config.toml
d_mlp = 2560
norm_eps = 1e-05
parallel_block = false
init_std_up = 0.016
init_std_down = 0.00376
final_lr_fraction = 0.1
train_tokens = 1690000000
MLP neurons of a small language model. Each row is named by its layer, matrix (up: input weights) and neuron, and shows model dimensions 80-175. Each number is 128 + 24 x the weight over its row's rms, rounded and kept within 0 to 255. Numbers have three digits each.
Before each neuron's rows, "fires in" lists the words (lower case) most often at its 100 highest values on Wikipedia text that the model never trained on. A number after a token or word is its count.

fires in: "a" 63, "an" 16
L3.up599:113119148121163123087176131097149134133092133151156109144117117171137088109104149108123107123136132112110099123131098148176121143121130100128141140140149141096131100183160135096168162112142151113133177114120176148106146125128133138155146116158135098156097143110155150113092112109112104153

fires in: "the" 36, "of" 30, "this" 4
L3.up2408:158190095122150150097132154127132110118087125140152169144165094123096161107089106120133116167155117158104175118112148171151121144104113105135119099118099145133105112139108129074141135134172129155115151130137128089116121135133144132094142118110102170146159176110137129126152130153150140132

fires in: "no" 34, "not" 17, "never" 16, "t" 6, "without" 4
L3.up683:100116116126081181088098128177138123140174140122126139118151147129123119130144145117079124130114130144137166153150155096142132145123133174153121121172127121133129089124128154159094118112151140129125084178130120146129158149095132119127134124143144112098146107110123103121138112116128122190

fires in: "which" 28, "who" 11, "as" 8, "the" 5, "11" 5, "6" 5
L3.up1174:117145086136119096134135134099136100151161141135117142132106120097108102116145110126100132172121123137128171113151104119083071156136122113128125133153148123149167154133127094086132113118088098146132138140132076116109119129117089090119136129132104132148136096161160142166098148131130152120

fires in: "to" 21, "can" 17, "would" 14, "may" 10, "could" 7
L3.up797:117114149127122091115142115106152119117181128131127121157105135134100168157124100102098152156136171143169149105100100101168137152126166096142134131139119127153204091139150127118153118133136152100113086139095094153094132108118158128111097109119127093100106092136097142152127088073121138107

fires in: "their" 19, "them" 11, "they" 9, "first" 8, "family" 5, "its" 4
L3.up2470:162105125101102101160158134132160124110113108126116100062093130146109200122141167128070170089118139136120130146119102072129152096168107162115174156143143125128104137160144133101121184142170142123150090089121084116161131121116094112127145142099105079164070105179155147120095140124125119114

fires in: "most" 27, "it" 14, "more" 13, "the" 7
L3.up466:178155141155142159117186149143107128122121147139124162140132128129146138142107117131090137112102142149094108146154155133090137183111107160134169144132122118118136125157106174077147142151105129165106129109149109147113101139109133133118121139166144123109080153086103086139131141112141104184

fires in: "as" 17, "was" 17, "were" 12, "is" 9, "very" 7
L3.up254:132112128194118167106112124172133116136102121095166099132154167134124105122092126141138127098131164109118129158127097153142127091143183095086108129192098146120147101137100140123131100113144160123156131138127124164141130130134123126109118143162126128110133184159132152109143139108124146132

fires in: "are" 45, "were" 19, "they" 9, "them" 8, "sponges" 5
L3.up2452:093103135087149171119105111142146099134119134116130154109085148155088116161150168087079133146161118093119067111191195102085172127143070123149178130142146163145150141117160112145178119133110136127121126155097154135176144139112171115123085119124139126129135129150098129115157127112114107092

fires in: "and" 50, "his" 8
L3.up2225:120192097144109099151143105138163124094152152152122169103109176147111133140095079091135143082099151119110147136167167131142121148091152111135149138090113148129150121149155171157146119170132139107078140099148100161124151109110118127063166100131121130094080145102108114077170160160164146120

fires in: "to" 21, "her" 19, "the" 13, "for" 8, "with" 5, "his" 4
L3.up2083:168132136112166081167077130142124121116107120132126167116120095172108145103116099096142141097151113115135137100102139162156117087159140113106134173085149131157154143120173114140164114103162138106178117119155121104099077111146104105119114115139147074110118113106112115129122078130142118104

fires in: "of" 41, "for" 14, "special" 5, "day" 5, "time" 5
L3.up636:122160128129112128113110135135118116103072107162105103146167128134071107084156143099183154122122114151148170132112143086135118084067117150157160089106173085123116105123111126128156105128131134143124068143219101151166100147144120144114125116136134111146133116081129147137158105145128169113

fires in: "one" 38, "two" 13, "second" 12, "first" 7, "third" 6, "fourth" 4
L3.up2285:090148172155123153135113109165097145167142130124072121059155154167117091115111125138101122107145162163110150138081145132118106137094080140152106117147074106195112110158118167103126091160151109144131151143154132159122080135105137101112128164144083115115195112143121120112153105174150095114

fires in: "which" 44, "who" 37, "had" 9
L3.up480:142109114096121147143106138113124130101120117139143113110079155146109130120135059158124149125050117160075118136078168133137106139130123139145147168126102107154142163119120107074074153130131121115149086126152145167134101096121117099152165127124118116104143133084110101170165120123129114084

fires in: "the" 25, "these" 19, "of" 9, "from" 8
L3.up1018:146157142070122173161115129152135157110170131141155144150082102182116108184147126166121101122123094122125062109130159133075138132110164118136135116141127106093150140110125121137093112109106134165139123156156178126146146115145166136157109084153156096152091122126153133134106139143130129116

fires in: "in" 47, "may" 7, "august" 4
L3.up755:115101119106128133107097113124106121178145108123091122115119130147116128122145150106135094121155181125146127158126109118137151146151142161115125102130119119144147134142117159143098109159127134091157113085150116146153106133110124125096136101137134123098137143134115150130169099096170141109

fires in: "of" 27, "more" 24, "with" 6, "de" 6, "less" 4
L3.up2203:115167094101154127136115121156155121106093087122142168146170109102133161090128156136161142151177155091100121153104166129106087131122150093123151134143121147107118134124112103146156132134140132119092104150138146154141116119184152103092172138141099133091125093093129111146131149162172125142

fires in: "s" 33, "its" 13, "building" 5, "club" 4
L3.up642:125112126119144199138133130116127117106098132120123113083139107138187139135141093117129127114145155136153148132106139145119062117160144165174167116105141169108147144109135171129096133083128131163099095154115128137184151195125172084126122089146139133110131151127080158132123129118113148142

fires in: "to" 27, "of" 20, "a" 7
L3.up2491:154118149139109113114135107146164101114119099166107157116140091134133099134103102105163128132168108153118144130119091125089154123120112163113120108096150121112134126149129120128167134104136109162148148160164124124106085091149147138136089125116139109125143134136124135146107148112111105157

fires in: "to" 42, "by" 13, "under" 11, "with" 8
L3.up803:149116148166154148120156082167158138141129100160082135169145103145129127124117136128137113126133110149165128119132130146138124088069093110153101121112115176138142147138109128147101120185143081087162095101161101143116140159118124136168131151140148135131094056138163109096096129101158161121

fires in: "2" 52, "2000" 4
L3.up1196:125117120109125130087103144113108076117188101099100126098131113074118162142104098151154142132143100152115113137148132114160077188137129155143132107161122067090142107127155118147108170140158132093196129165152133142178125137111120140121112073147115142141149104125125121127146128132145133070

fires in: "third" 11, "second" 10, "fourth" 10, "3rd" 9, "5th" 5, "1st" 5
L3.up403:158116139120106176101162114121100150143161107123107130104133148107089134119153139110123108187135170132121133103127127104148110076067158107154083161123149135145114150082073111098137144109114147128159103161166156103122110109127139110094130175120119108126114123154139118113128170112136158109

fires in: "the" 41, "s" 10, "his" 7, "to" 6
L3.up929:103121118088104137161115200140113087114135187118138116106133140100120139167144122121101049132143114078152171146125099111142143153130155120154129112135124145107110133149164114124197138122141117132133094068139132131119102148128138158111170126123119174160136150159095135117136125121128128146

fires in: "are" 15, "its" 11, "this" 11, "was" 10, "were" 9
L3.up757:092117147156153116144123090110120105135132103113126122121163122134116108163119110139141134089179116095151152086157158151132137110138143148127108161156101144144125152100142137100108113126137115115125127157117141133127140148148159125147157168145114127102111105124118124097133125123150127092

fires in: "not" 20, "either" 8, "t" 8, "no" 8, "national" 6
L3.up1850:100169105089101109157129074141130120154107153127161138116135151095105132131101129128138152150123137153155166099157146151101120127115104113115135104145082103114151106114142121166098111154169134161173114134109099133113135109162127167094089111155132078151140124136160103103144117133119128181

fires in: "that" 19, "of" 15, "to" 10, "from" 5, "on" 4
L3.up1923:157131136097146119082129147158206168120112156124114131122081092127119123165160115118093122106134114118118118126131130152101116135114155144122117117116127116131125104118094100143135103135079122137148100118088164147123223111172169143111122132087057089122140128120157100113121131177161076148

fires in: "the" 25, "first" 17, "most" 6, "third" 5, "second" 4, "only" 4
L3.up2214:159115116093134111134142100114140106134166086123111119121125122184091127119111179129127152097104146144100157130135106099161127124137159153168104134104114149134074113131132114122140137113136154108145113099145172119106128092156150130069144141120100082140144134124139121135176121122113152113

fires in: "he" 19, "also" 14, "she" 8, "then" 6, "never" 6, "it" 5
L3.up146:169116130124101171163120111081109149124122158173143121112105135138142107113117102097138122135117138120139109128123129100123138114140130093121154133123088123093140117118133150136146114171130100076126102113148134103076122125097144118146094103168143163089155159127146138103123132151115153075

fires in: "s" 26, "the" 26, "his" 7, "this" 5, "their" 4
L3.up1204:101057175103130151150141139111115119127147119127176142144161115127099111136165130118075119140132178153129117151137107120130119127155139093152133128182111117132134115148141142118142076121135141117130162148145109130077121133156157121119110100100139117156127152123120118135117158122133147128

fires in: "to" 63, "of" 13
L3.up616:071118158101095132118116116104126107126160186171131139115096162094089132091119126126135133165115144157164099082132096114128128130127172126058097154157106115118155109139122130117136139109160106121149152135121135154127114090147130153133106124106150096104113101100095108138110144189156129160

fires in: "the" 29, "while" 18, "where" 13, "a" 11
L3.up2287:154143092143138147115127139089152138113128114157122164070159164118111128133104125139104087149131140106105156158102104093140140163155125108112144129107095135120156143173108116139121133164140136111125099128136125111130158137118119134096116156121119131148110110134141145125142153115173110103

fires in: "the" 90
L3.up650:125156172128104125159102135086138137155168106172077119115110165124138096120147157127161124137163130152144113123122141111115109132115152136126133134110145163121130133141126093110116157100095107123127120125114098135122064106140131122181148081109152105083107132172156128137110131129170139102

fires in: "its" 34, "of" 26, "the" 13, "was" 7, "s" 4
L3.up1237:119137137125142183120144172165126125127119153125152122111131151102148182114141154107129091140092121152118126103104122121123121137112116154124168135125155150096128099149171113117108110131133135135138141109099074149105130097172167085118160100107142160111122119126134139096084184136144116123

fires in: "to" 56, "and" 17
L3.up98:106123137130111108095152127116150122117153122146116135120123114141097142110064139131153123105163078146136163090107145118141173150103134122136189161089070153124128150109140150127112155127133079111163144136134098135104093153124116136132103180136109131146121092124092101157105090120128146092